From a checkpoint of a small transformer trained on Wikipedia: 5906 steps.
MLP neurons of a small language model. Each row is named by its layer, matrix (gate and up: input weights) and neuron, and shows model dimensions 240-303. Each number is 50 + 15 x the weight over its row's rms, rounded and kept within 0 to 99. A neuron's up and down rows have the sign that makes its largest values positive.
After each neuron's rows, "fires after" lists the tokens most often just before its 100 highest values on Wikipedia text that the model never trained on. A number after a token or word is its count.

L11.gate255:48 40 56 56 30 56 43 07 34 31 42 58 48 41 36 40 62 66 83 48 75 41 53 57 50 43 43 39 65 71 31 67 79 61 29 65 56 49 76 45 55 46 46 14 50 29 52 52 68 48 58 46 35 64 39 52 47 42 26 36 49 35 39 48
L11.up255:54 52 48 53 46 64 56 08 67 59 59 77 65 34 40 46 69 35 55 39 45 38 52 50 67 44 30 32 64 58 40 50 66 55 59 42 76 31 36 64 48 34 42 35 51 41 52 45 70 39 36 32 38 49 40 75 14 67 28 35 40 58 44 39
fires after: "C" 15, "c" 12, "S" 9, "Rev" 8, "rem" 5, "r" 5

L7.gate108:78 37 44 59 46 66 38 58 62 50 54 84 36 58 28 39 69 30 69 52 68 38 15 57 46 53 28 64 45 40 47 22 48 85 48 51 77 45 58 44 70 17 34 52 51 42 47 64 43 58 30 57 57 48 59 72 70 32 52 51 49 57 65 38
L7.up108:73 31 38 52 44 50 52 65 51 86 24 76 60 61 55 46 25 40 82 47 57 46 42 52 41 65 68 61 30 43 77 39 25 47 48 42 73 58 41 45 46 31 39 43 56 41 33 56 62 61 40 32 34 80 46 62 68 44 41 54 50 39 34 79
fires after: "." 75, "|" 6

L4.gate5:74 52 56 34 54 55 32 48 53 39 29 34 54 35 52 43 69 38 63 35 65 71 23 24 32 54 45 73 65 35 64 56 41 42 65 73 50 51 53 35 32 44 54 50 55 34 58 54 76 35 49 57 32 65 41 58 69 42 77 49 57 69 84 64
L4.up5:71 50 48 14 61 65 43 54 49 19 34 25 55 75 34 50 55 61 65 59 44 54 60 36 45 67 38 73 67 61 61 81 54 46 67 30 25 52 59 83 67 18 40 34 60 55 41 74 65 42 47 55 54 53 43 65 41 33 67 51 24 54 62 44
fires after: "." 72, ".\"" 5, "\n\n" 5, "\"." 4

L8.gate2:76 32 27 41 43 61 44 54 78 51 20 72 54 41 47 52 61 18 47 67 56 69 23 56 34 65 60 49 55 36 76 60 51 63 55 38 76 64 61 22 69 17 52 42 55 40 38 80 71 60 55 34 59 48 26 53 41 67 50 35 44 53 77 30
L8.up2:73 64 34 44 67 48 43 36 52 69 20 52 50 48 28 46 43 23 41 62 24 71 56 50 54 60 42 53 10 32 75 63 45 44 44 34 66 69 62 29 70 22 53 39 28 46 40 61 55 70 32 24 53 35 46 71 33 60 44 24 19 30 72 48
fires after: "|" 61, "." 20, ")" 4

L12.gate456:52 57 58 48 72 61 69 75 82 06 72 44 32 65 40 40 57 51 40 32 35 52 29 69 66 55 45 69 39 60 26 40 37 46 50 56 42 41 41 45 47 60 21 27 26 31 58 72 70 48 61 71 53 67 25 42 47 38 53 73 40 47 49 46
L12.up456:44 58 46 43 51 68 70 60 35 38 44 63 44 37 31 29 66 51 80 17 64 57 59 49 37 48 51 43 62 43 71 44 73 33 34 78 67 33 46 51 45 27 41 58 38 44 22 39 48 66 41 55 70 38 44 54 73 26 54 52 58 31 61 70
fires after: "z" 28, "- " 11, "San " 7, "N" 4

L6.gate380:31 69 49 52 48 51 49 38 49 52 61 27 58 50 74 38 55 15 54 62 50 37 45 19 45 25 42 69 76 40 40 41 59 75 26 71 56 31 39 61 74 48 31 47 67 49 84 47 53 72 47 68 36 53 75 50 33 71 82 67 29 42 62 25
L6.up380:54 34 66 42 33 23 47 40 33 33 69 62 37 38 42 64 60 53 82 59 49 49 85 35 41 56 64 44 48 43 33 49 34 15 35 60 62 28 67 84 45 54 60 69 40 18 62 36 17 54 74 73 62 33 85 56 58 55 42 58 58 62 66 74
fires after: "w" 15, "W" 11, "ask" 9, "h" 9, "." 7, "um" 4

L11.gate466:52 22 42 48 49 53 70 34 53 52 61 61 30 59 55 41 40 47 61 76 38 42 50 47 66 38 32 49 21 53 34 71 50 54 54 34 49 33 54 54 35 62 43 34 45 42 60 68 40 45 33 47 25 26 36 37 41 62 70 62 60 32 52 47
L11.up466:37 65 50 30 49 47 39 51 84 42 65 74 57 45 25 54 53 57 68 45 84 69 46 47 22 67 48 16 39 62 48 48 38 33 08 44 36 58 31 57 19 70 69 42 44 47 58 50 33 75 06 41 49 30 42 68 47 62 68 41 37 42 48 50
fires after: "| " 17, "–" 12, "ro" 8, "St" 7, "st" 6, "t" 5

L7.gate345:16 34 58 48 45 45 52 55 41 66 66 32 32 58 49 25 56 48 44 61 38 43 61 61 30 20 57 67 63 46 50 35 53 68 15 34 20 52 61 65 37 56 51 50 67 71 47 60 34 28 65 26 67 33 54 57 60 75 50 33 51 79 48 20
L7.up345:67 41 55 44 46 52 50 57 18 58 66 48 40 51 52 45 48 47 44 30 38 55 96 56 47 56 69 52 44 42 52 46 51 36 35 35 45 39 45 52 48 64 76 66 59 35 41 51 36 48 50 25 60 45 32 37 50 74 58 94 50 39 52 45
fires after: "G" 22, " " 11, "g" 7, "b" 6, "served " 6

L12.gate367:82 74 64 28 46 55 48 55 37 76 51 31 68 43 52 58 39 57 22 35 40 60 49 66 57 29 64 48 44 34 40 54 36 62 45 43 63 37 29 57 57 38 47 63 53 78 36 41 59 47 59 81 41 37 39 43 57 66 64 34 44 49 47 38
L12.up367:65 70 40 33 54 24 40 49 41 58 68 80 71 31 23 56 39 49 54 41 48 74 50 44 62 41 52 23 45 49 46 59 59 38 24 42 53 31 64 42 49 44 60 29 35 31 50 34 41 64 75 49 73 51 63 41 76 70 64 76 46 58 46 55
fires after: "C" 16, "1" 13, "F" 10, "5" 5, "9" 5, "H" 5

L5.gate175:53 45 49 48 52 48 78 74 40 67 70 37 66 55 67 46 44 48 68 49 37 18 84 59 43 47 47 48 67 24 61 49 36 63 40 63 57 57 47 39 42 39 58 46 22 51 36 56 28 47 51 57 67 48 25 64 54 55 75 46 63 40 45 57
L5.up175:41 24 51 69 33 42 56 53 42 44 40 61 48 46 64 48 54 66 63 46 46 68 27 48 62 26 45 37 69 49 71 77 53 70 63 80 27 37 53 63 68 36 45 39 50 15 49 49 61 53 70 36 47 34 39 58 36 18 40 65 32 36 54 50
fires after: "(" 20, "| " 19, "- " 18, "op" 5, ", " 4

L6.gate87:44 33 70 36 49 59 55 61 41 42 39 46 37 82 53 63 66 48 50 45 44 69 53 00 53 47 28 46 51 52 66 62 33 39 43 65 46 27 43 40 68 42 20 27 59 60 63 28 58 17 34 69 30 54 28 44 64 32 50 49 39 68 53 48
L6.up87:53 63 57 43 50 71 45 49 59 21 22 63 16 66 65 53 56 45 39 29 63 25 38 52 28 43 54 50 49 63 65 44 42 43 80 70 52 36 68 71 30 40 67 40 59 43 28 78 66 41 34 39 67 50 39 29 47 50 46 58 58 50 40 69
fires after: "\n\n" 68

L11.gate125:54 52 55 61 63 42 52 58 20 61 53 56 59 48 55 38 45 47 66 55 21 56 57 35 67 32 62 37 32 45 54 56 79 69 71 37 55 25 46 63 73 57 68 30 64 42 43 70 70 43 51 73 52 59 56 70 28 65 37 52 56 59 72 55
L11.up125:67 71 43 51 28 60 66 39 66 62 30 28 43 24 38 27 30 59 77 28 35 48 41 58 55 57 42 24 46 47 71 72 52 40 51 46 37 31 50 62 44 37 51 39 66 75 73 65 38 97 41 55 69 62 44 59 26 62 40 38 56 41 66 59
fires after: "\n\n" 28, "p" 25, "P" 7, "==" 6, "fr" 5

L8.gate611:49 62 31 69 56 41 63 44 65 33 55 72 58 81 45 24 50 63 35 39 33 70 46 49 53 33 35 53 47 51 45 54 49 58 46 37 67 35 43 41 65 60 60 39 42 73 48 56 57 25 75 61 48 66 57 55 36 53 43 45 53 69 52 58
L8.up611:73 45 35 59 43 43 39 69 35 77 43 34 34 39 71 26 43 59 50 21 58 19 35 63 39 64 39 77 63 55 52 68 43 70 62 41 31 24 36 70 42 33 67 58 72 42 42 17 80 34 41 39 60 36 66 38 44 46 09 53 39 50 45 44
fires after: "S" 33, "P" 6, "F" 6, "p" 6, "L" 4, "th" 4

L2.gate160:54 24 34 31 58 59 70 35 57 54 68 29 44 80 56 19 17 40 63 46 56 64 70 23 52 55 23 38 49 54 51 31 73 80 54 33 41 65 56 32 37 59 66 57 59 47 61 41 61 58 47 50 71 61 41 54 46 39 90 28 61 45 56 75
L2.up160:37 60 40 54 60 45 71 47 47 76 69 36 62 56 54 71 74 44 60 45 31 74 07 59 61 58 51 28 52 32 50 49 34 64 59 66 57 67 75 45 58 39 39 41 52 37 44 66 63 67 48 47 63 71 29 53 64 45 58 57 46 67 57 34
fires after: ", " 38, "Rev" 9, "| " 5, "sh" 4

L4.gate120:28 46 15 41 62 54 32 71 42 50 83 72 35 69 61 30 50 58 76 44 37 57 68 64 55 54 19 37 20 20 40 74 48 69 24 36 36 44 51 62 49 49 42 59 48 54 37 34 45 66 55 41 58 53 53 63 20 52 66 21 67 33 60 53
L4.up120:58 18 40 78 44 41 37 11 45 51 68 44 73 68 22 53 51 36 44 50 44 61 65 34 41 34 45 45 64 38 64 57 03 52 53 49 44 41 44 50 29 70 67 70 60 33 45 68 55 54 79 57 41 70 39 53 59 19 56 37 31 30 63 45
fires after: ", " 42, "as " 7, "(" 6

L6.gate131:49 57 50 38 74 29 47 66 45 65 64 80 35 70 37 43 62 62 43 22 49 50 39 41 43 46 24 29 44 52 68 52 73 68 59 46 39 24 52 25 67 30 56 36 72 48 44 38 30 46 52 21 61 70 52 76 21 84 57 36 50 59 64 35
L6.up131:39 25 61 39 73 24 61 44 59 43 57 38 60 36 55 75 41 17 45 54 28 55 41 60 66 31 60 89 62 67 52 44 32 72 21 43 34 32 60 42 45 62 62 24 50 57 56 43 30 71 78 45 54 81 59 61 30 58 73 57 36 43 44 52
fires after: "pro" 16, "Con" 8, "ro" 8, "con" 7, "Pro" 7, "_{" 7

L11.gate501:58 30 54 67 51 40 48 83 39 31 47 61 36 48 36 59 52 58 71 21 45 44 60 23 24 64 55 50 72 49 71 48 41 68 37 78 44 50 27 48 71 59 47 58 40 24 40 49 64 48 54 63 41 53 61 25 73 50 68 43 59 62 65 42
L11.up501:48 44 53 39 51 49 47 31 53 26 47 30 44 70 47 40 54 32 79 13 38 60 56 59 28 43 60 60 68 71 53 54 47 55 33 33 38 33 31 65 26 37 68 65 55 41 70 56 38 59 39 49 54 59 61 42 27 39 46 48 43 62 55 39
fires after: "ro" 20, "0 " 12, "Bl" 7, "1 " 6, "u" 5, "ri" 5

L4.gate448:56 80 56 58 42 65 69 25 37 43 74 46 60 66 15 41 96 45 38 33 28 46 42 45 59 42 30 64 53 60 60 29 51 45 57 71 49 59 82 47 54 41 38 42 73 34 45 34 45 38 45 33 74 43 48 59 59 56 50 54 54 64 50 61
L4.up448:54 55 42 75 45 54 30 52 30 44 45 65 78 22 60 60 69 40 53 71 35 55 59 22 40 47 48 52 65 77 36 45 36 56 73 53 34 39 34 62 55 50 26 16 42 65 39 37 38 47 31 35 67 50 35 54 35 56 40 64 32 49 42 40
fires after: "i" 17, "a" 16, "." 10, "l" 4, "an " 4

L7.gate215:67 62 55 53 19 62 67 55 36 49 66 83 49 42 67 54 64 62 60 43 57 43 37 71 63 36 68 71 86 29 59 49 50 40 46 52 55 56 84 52 48 17 32 56 37 34 58 58 62 58 80 40 54 60 24 72 50 58 49 59 81 67 67 28
L7.up215:36 31 62 45 86 27 08 49 59 48 29 62 52 57 41 70 68 51 22 43 56 44 67 58 29 34 61 79 36 31 80 42 26 31 24 53 48 69 51 33 61 40 29 55 56 32 49 42 74 70 47 40 63 89 51 85 53 56 71 55 41 47 59 51
fires after: "==" 32, "===" 22, "." 13, "as " 7, "is " 5

L8.gate3:62 34 26 62 39 61 83 54 57 54 62 34 42 71 38 80 53 60 72 61 49 75 72 45 54 33 38 83 51 22 41 58 52 47 69 48 54 47 47 47 47 42 68 56 61 44 23 68 31 60 32 34 45 37 38 50 59 33 29 46 65 57 62 54
L8.up3:76 46 51 74 25 60 80 50 35 59 57 51 67 86 39 68 49 54 54 59 52 71 67 68 24 45 56 62 39 38 42 50 45 65 55 17 56 58 41 71 35 75 33 56 38 54 32 67 58 61 41 58 51 39 32 56 65 64 33 70 54 22 32 37
fires after: "P" 18, "sup" 12, "A" 12, "re" 10, "S" 9

L6.gate152:50 41 77 48 65 74 64 39 49 66 61 46 27 51 33 27 46 40 25 75 60 56 74 46 40 16 61 47 43 52 61 71 69 73 62 56 53 23 52 57 58 40 38 66 15 36 47 46 39 51 42 60 41 50 57 65 61 32 43 45 53 35 58 46
L6.up152:71 54 69 47 56 43 52 41 56 74 66 47 33 64 37 63 55 42 23 78 40 50 47 41 26 35 43 20 63 50 35 38 64 21 19 37 37 58 50 35 61 33 59 70 71 61 43 53 81 51 43 64 63 24 60 58 58 44 57 27 67 34 66 56
fires after: "D" 31, "T" 17, "ay" 6, "d" 6, "t" 5

L8.gate437:33 61 34 55 59 74 60 43 52 42 76 67 48 62 53 66 51 55 85 36 68 65 66 39 39 23 68 34 38 53 79 44 68 79 53 80 53 57 25 31 48 44 46 48 43 39 60 35 44 40 46 76 30 68 46 54 36 23 40 35 68 63 62 32
L8.up437:53 36 79 53 31 47 60 75 26 96 71 41 55 42 52 59 62 65 41 30 47 59 47 63 81 37 53 42 31 42 39 60 49 79 59 66 54 44 28 45 34 67 29 53 67 53 80 53 36 51 69 32 31 70 59 53 51 57 46 43 62 53 44 49
fires after: ", " 29, ". " 25

L4.gate261:71 34 86 62 67 52 34 57 48 72 41 73 71 55 49 42 71 54 27 58 33 28 58 47 64 45 41 56 36 38 33 54 49 22 42 38 44 36 18 60 39 30 51 29 23 55 36 44 40 78 37 47 51 52 40 57 27 63 81 74 54 55 46 54
L4.up261:35 64 49 55 52 39 34 53 62 41 55 54 64 30 59 40 56 56 38 39 41 73 38 58 35 66 60 57 42 58 39 53 74 35 33 28 26 55 27 25 50 58 51 37 45 46 40 36 45 60 40 58 45 80 75 66 74 68 67 68 65 44 57 32
fires after: "ar" 13, "ro" 12, "ak" 8, "Q" 7, "Ar" 6, "Ser" 4

L5.gate263:38 29 71 30 85 78 27 45 46 75 42 74 57 67 25 61 48 58 42 49 72 54 51 32 29 47 40 68 39 37 40 62 60 39 50 55 39 31 52 46 60 37 14 26 50 49 39 42 59 57 62 32 38 52 46 45 56 55 72 67 46 35 37 51
L5.up263:33 54 31 06 61 33 54 40 42 77 51 58 60 60 44 69 57 65 25 44 45 53 51 39 53 31 36 58 27 37 56 51 60 54 18 56 56 51 52 30 54 62 47 41 77 61 66 35 56 35 88 50 24 31 38 54 57 38 55 47 48 36 48 53
fires after: "." 46, "ro" 10, "s" 5

L10.gate137:45 67 43 58 62 76 30 42 39 43 53 50 44 55 66 46 62 41 62 23 31 49 65 42 47 64 08 59 38 35 42 57 53 49 69 28 74 60 71 56 50 51 55 51 46 32 59 44 41 50 46 45 29 39 66 41 17 56 44 47 30 59 68 26
L10.up137:67 48 24 69 62 18 50 50 54 43 48 59 72 56 47 39 61 50 55 34 45 59 71 47 53 67 51 55 82 47 34 67 39 32 38 44 55 52 26 64 42 37 68 50 75 38 35 38 36 76 60 41 66 67 36 69 48 39 67 74 39 21 24 34
fires after: "qu" 16, "F" 10, "m" 7, "Ph" 6, "f" 6, "comm" 5

L12.gate92:37 47 46 43 51 68 49 55 44 74 55 47 19 34 40 63 56 38 59 54 48 65 46 69 38 50 32 62 46 33 61 39 72 65 53 31 40 53 46 31 68 36 25 58 39 41 49 69 61 73 31 51 54 45 79 62 60 55 55 29 63 72 65 42
L12.up92:44 51 62 56 50 71 46 34 84 70 21 50 39 34 31 74 55 42 74 60 65 41 52 66 56 66 43 32 42 51 55 54 55 57 43 68 29 20 43 47 68 35 62 54 50 36 69 44 72 22 77 28 28 50 68 54 50 35 53 47 59 45 33 63
fires after: "the " 20, "Qu" 11, "At" 8, "in " 8, "St" 4, "and " 4

L5.gate42:41 27 40 52 60 53 76 34 55 57 68 66 49 61 50 63 72 37 43 70 27 71 37 42 21 51 57 62 38 33 63 79 24 69 70 54 51 37 45 44 54 39 57 45 59 67 54 56 34 44 63 61 59 41 57 38 67 66 78 67 43 57 60 48
L5.up42:49 35 45 52 64 69 22 53 66 42 72 57 52 28 65 49 39 55 68 42 60 09 56 63 49 72 56 52 41 66 58 57 52 48 59 46 27 39 33 42 35 56 72 43 74 36 49 36 36 58 50 71 51 57 45 37 59 68 52 31 68 36 36 59
fires after: "| " 22, "-" 13, "t" 8, "Rep" 6, "T" 4, "B" 4

L12.gate240:69 32 53 60 51 46 52 51 51 76 43 47 52 43 32 43 54 65 28 27 49 68 49 58 69 67 47 41 55 28 35 60 54 66 63 62 47 28 83 68 73 50 33 60 56 60 34 47 63 37 55 62 45 33 59 68 53 69 64 42 48 40 42 45
L12.up240:43 39 33 71 44 47 56 50 62 45 35 69 61 72 61 53 32 52 32 31 56 40 50 70 42 22 47 23 52 28 65 70 33 77 43 29 50 18 31 40 38 44 57 54 34 37 76 38 93 29 61 37 39 46 48 69 50 74 27 35 54 36 61 66
fires after: "the " 15, "N" 14, "n" 13, "-" 6, "and " 5, "c" 4

L4.gate597:82 40 47 52 39 96 45 49 30 59 31 71 40 39 37 34 52 59 71 46 44 74 34 64 40 24 36 38 65 22 59 62 38 54 70 48 32 42 55 40 75 56 60 75 39 39 67 35 45 57 54 48 24 76 21 63 56 61 62 33 29 32 59 38
L4.up597:56 57 63 16 58 60 54 46 41 65 64 73 54 41 61 54 67 56 45 30 31 55 72 59 58 52 43 39 34 55 63 66 73 44 55 53 33 43 52 68 15 67 36 57 62 21 49 37 44 54 72 34 44 43 71 57 34 47 54 57 50 36 30 51
fires after: ". " 42, ", " 10, "e" 6, "as " 5, "C" 5

L10.gate575:46 28 77 63 30 45 57 30 30 75 70 42 41 75 46 89 64 22 45 47 58 62 45 33 24 74 41 47 65 38 53 78 58 54 51 51 77 36 79 53 29 52 60 47 35 46 35 49 70 38 52 54 60 57 30 64 49 58 59 71 44 76 26 72
L10.up575:59 57 68 50 25 39 61 28 42 58 63 42 35 65 61 54 51 42 44 33 61 27 52 45 30 65 51 46 23 55 48 70 68 43 70 70 48 38 48 45 50 48 53 71 31 52 27 52 46 63 29 61 50 22 55 77 57 57 13 66 63 49 43 59
fires after: "| " 47, "star" 8, "was " 7

L11.gate420:48 22 36 62 54 65 45 62 52 48 60 56 43 44 54 39 64 29 63 57 46 72 47 70 35 25 24 50 39 37 73 51 44 60 66 60 74 38 80 38 87 58 59 49 48 51 47 41 45 53 74 61 70 40 70 43 58 44 37 62 55 61 49 63
L11.up420:69 30 33 48 62 33 34 47 66 71 55 31 72 68 43 49 81 41 55 29 60 77 44 58 56 29 86 34 58 55 52 47 26 54 85 43 56 59 55 53 69 44 37 75 47 50 44 62 53 51 40 00 81 51 49 50 39 58 49 70 59 35 60 44
fires after: "f" 31, "F" 18, "Y" 7, "Ch" 5

L11.gate135:50 38 71 79 44 74 53 59 44 36 77 36 60 54 56 54 27 34 45 53 55 80 65 33 46 28 66 22 31 61 66 82 59 78 60 49 83 48 53 56 57 58 46 49 47 71 62 35 52 45 64 38 26 58 79 37 38 63 57 27 11 83 65 51
L11.up135:44 62 47 65 55 35 66 47 41 45 39 69 64 72 49 84 42 45 22 53 60 77 66 66 75 43 71 39 28 30 20 70 45 49 43 56 29 53 69 69 50 60 40 68 39 40 32 41 74 57 78 72 61 28 27 70 57 39 68 64 63 66 56 59
fires after: "C" 33, "Mar" 10, "G" 7, "S" 7, "K" 5, "F" 4

L11.gate512:76 78 53 55 38 36 58 32 34 48 41 71 48 47 65 53 41 64 27 56 40 35 61 57 46 30 69 27 68 62 73 67 65 88 35 49 31 77 39 47 52 43 37 45 55 51 49 65 54 49 72 27 77 51 28 44 49 53 51 76 55 65 86 21
L11.up512:40 47 53 52 49 39 29 21 42 21 24 49 45 22 51 31 64 24 33 43 46 53 56 46 52 58 45 38 80 60 28 42 51 45 36 55 46 63 62 48 49 42 26 68 63 63 61 86 49 36 70 69 59 76 19 37 57 36 69 73 40 60 70 71
fires after: "T" 12, "t" 12, "P" 10, "p" 8, "ep" 5, "Ind" 5

L5.gate469:31 49 40 37 62 44 62 39 51 54 58 73 55 65 58 40 43 45 38 73 60 72 72 63 54 40 34 68 51 28 48 48 44 33 63 65 39 42 36 47 32 50 13 66 54 63 93 51 32 42 66 52 53 45 53 49 69 55 81 41 44 58 98 52
L5.up469:64 73 59 49 67 64 46 27 54 32 57 41 51 37 40 37 60 36 49 50 56 53 29 61 38 75 67 47 75 35 32 52 43 59 27 42 30 62 47 37 40 57 40 62 28 73 33 88 29 35 56 52 41 66 33 80 69 63 32 26 38 60 62 31
fires after: "| " 39, "\n" 8, "D" 8, "Ear" 6

L7.gate412:61 33 49 37 81 72 26 61 61 67 39 38 36 63 20 48 78 52 77 49 64 67 65 52 55 38 41 39 67 41 57 51 31 74 31 36 34 53 49 52 49 60 44 43 69 31 52 48 37 64 56 67 67 64 87 62 56 43 41 57 29 52 80 49
L7.up412:36 62 69 59 37 52 52 50 40 57 54 35 56 64 65 64 80 89 50 59 54 44 86 45 50 50 40 52 76 72 32 52 51 42 34 33 44 23 33 59 57 75 41 49 44 47 68 44 42 51 40 62 54 62 41 35 68 63 55 40 44 42 47 49
fires after: " " 28, "s" 11, "pro" 4, "ever" 4, "H" 4, "ear" 4

L8.gate309:58 49 64 33 66 45 13 48 35 62 72 38 60 78 29 37 64 18 66 59 52 37 31 47 43 66 53 66 30 28 72 57 41 75 46 40 77 27 67 14 76 66 30 25 36 65 66 48 51 48 75 42 38 46 71 53 35 30 87 49 56 31 50 53
L8.up309:31 59 39 21 48 59 73 45 58 65 35 81 61 68 50 41 58 46 82 53 74 40 61 60 79 38 40 47 63 49 67 63 57 69 50 39 58 22 40 33 44 41 38 49 64 48 50 53 58 75 56 33 55 46 13 50 65 53 49 40 58 37 76 34
fires after: "." 48, "==" 26

L11.gate284:57 56 61 60 47 64 66 51 51 20 57 24 51 63 49 60 32 25 50 58 68 33 46 20 31 51 73 57 74 35 49 40 50 57 70 50 68 30 52 20 53 28 62 40 44 44 38 40 46 62 49 30 41 53 51 69 32 68 56 46 31 45 52 58
L11.up284:62 51 54 46 22 61 63 58 35 47 64 62 45 50 43 48 27 60 60 40 76 50 59 73 58 69 73 49 43 56 50 49 64 52 67 52 39 24 40 73 55 24 57 56 45 65 68 36 38 66 42 22 32 53 67 69 70 49 64 58 54 70 66 27
fires after: "H" 19, "h" 11, "W" 10, "L" 9, "w" 7, "B" 6

L5.gate489:61 60 57 50 45 44 45 54 73 62 66 68 33 62 68 59 56 48 37 40 56 48 48 46 61 00 37 40 46 50 69 56 57 58 63 65 52 59 54 40 63 64 36 59 64 62 87 46 28 57 59 50 23 25 45 48 68 14 68 41 38 27 59 64
L5.up489:56 43 74 41 71 29 37 43 55 50 45 26 49 54 43 46 48 53 23 43 38 57 49 74 64 51 47 42 27 45 41 28 59 26 41 59 31 49 25 43 31 55 56 30 40 60 55 42 46 91 46 58 54 60 53 80 31 76 63 79 42 48 70 47
fires after: "D" 19, "r" 18, "| " 12, "==" 5, "th" 4, "a" 4

L11.gate467:49 25 43 68 45 31 46 44 38 47 62 65 40 46 60 53 64 72 45 28 17 25 64 53 63 59 65 36 41 54 61 47 46 37 59 46 41 36 69 29 44 84 32 31 51 41 56 79 38 66 69 59 57 71 33 34 27 06 41 69 33 41 78 71
L11.up467:63 34 38 30 32 65 38 59 50 24 45 42 23 59 51 35 40 37 36 54 48 46 60 52 53 46 61 46 66 52 33 34 50 63 72 76 45 59 59 32 53 16 69 61 50 65 25 64 24 35 41 58 22 55 27 30 61 48 44 58 39 58 68 50
fires after: "M" 15, "m" 14, "p" 13, "ev" 8, "P" 5, "ik" 5

L11.gate245:49 51 62 25 36 42 50 15 73 61 48 65 44 36 35 57 57 62 48 60 60 27 25 69 28 69 29 74 46 47 45 55 73 32 59 51 56 23 22 42 21 53 41 28 56 47 69 40 54 70 36 62 62 48 28 51 50 57 80 52 50 70 70 55
L11.up245:46 55 83 28 76 36 27 39 38 43 53 45 57 55 49 53 32 53 20 61 67 44 28 52 48 42 65 57 52 61 50 42 63 48 32 79 46 53 71 30 38 78 69 16 55 50 65 41 42 59 41 28 35 45 40 49 57 66 63 53 76 45 40 34
fires after: "g" 22, "s" 13, "G" 8, "m" 7, "br" 6, "St" 4

L11.gate572:39 60 51 23 38 56 57 41 63 44 58 84 69 54 46 78 65 34 71 65 68 06 58 44 64 68 40 37 76 58 62 87 43 41 38 68 65 55 38 56 54 55 32 22 56 49 33 40 49 74 50 48 38 45 40 70 18 74 75 48 75 26 37 36
L11.up572:57 19 36 53 31 41 34 46 62 63 61 47 69 72 73 65 47 73 46 21 45 40 39 71 60 41 35 44 35 68 65 20 68 38 82 60 43 44 70 68 47 34 70 41 43 31 60 38 44 47 50 38 77 48 28 62 22 43 61 67 36 44 50 22
fires after: "s" 22, "S" 19, "Rev" 7, "St" 6, "con" 5, "ce" 5

L4.gate615:74 57 45 71 37 59 41 42 50 45 37 67 49 55 30 44 55 67 59 50 33 79 55 36 48 60 36 45 50 60 46 18 46 73 74 53 41 58 52 29 58 53 69 60 58 45 63 41 39 72 57 29 23 38 29 56 54 23 57 48 59 61 60 50
L4.up615:31 37 82 23 53 75 56 41 63 69 22 57 53 48 37 70 42 77 37 61 43 90 47 69 44 59 62 70 22 53 67 60 44 42 55 44 34 44 53 34 61 62 45 58 48 42 80 59 73 80 78 44 50 70 44 74 27 74 38 56 33 72 58 55
fires after: "C" 20, "ail" 11, "con" 9, "c" 5, "t" 5, "R" 5

L4.gate110:41 50 75 42 45 29 52 46 54 51 57 54 37 60 22 32 80 36 47 30 38 49 30 54 42 54 37 31 70 39 30 43 35 61 67 35 42 59 21 52 42 09 87 51 63 31 31 43 57 77 56 49 51 77 53 38 58 39 59 67 61 50 57 48
L4.up110:50 52 76 38 35 31 42 59 43 59 35 48 24 37 56 43 52 47 70 59 74 31 45 64 41 47 62 64 31 48 60 59 36 23 56 54 55 44 62 52 56 53 59 31 60 52 47 52 52 37 26 35 23 62 53 43 89 55 56 30 20 43 52 47
fires after: "–" 22, "==" 21, "." 10, "writ" 4

L10.gate396:41 36 53 31 71 40 57 64 89 39 40 46 54 67 47 45 51 43 66 47 46 37 56 45 53 27 55 44 81 30 63 29 52 63 31 64 58 38 70 76 34 57 41 43 46 56 43 76 76 48 58 61 16 19 66 54 73 42 45 48 54 56 33 45
L10.up396:23 51 49 39 49 41 69 54 40 37 47 59 19 56 55 41 59 68 68 45 54 50 60 48 66 72 51 60 71 58 40 45 68 48 48 42 44 57 46 42 56 34 45 58 75 21 47 69 39 62 42 35 54 52 54 49 72 83 73 32 47 31 41 62
fires after: " " 41, "- " 5, "end" 5

L2.gate177:50 53 34 67 38 69 22 49 49 76 27 34 77 54 54 62 42 37 44 60 93 44 66 36 57 36 35 62 32 11 40 51 65 45 64 48 30 56 51 51 41 53 47 83 60 47 52 75 54 68 48 41 51 73 37 62 68 75 53 52 68 36 36 35
L2.up177:67 49 67 56 34 63 46 53 62 83 29 23 67 49 48 39 32 33 43 34 46 41 76 50 51 32 74 54 37 44 77 62 58 51 76 37 60 44 40 56 24 41 56 42 64 54 37 33 32 69 29 61 39 50 50 49 44 54 54 50 56 31 32 47
fires after: "R" 24, "A" 8, "C" 7, "S" 7, "M" 6, "N" 6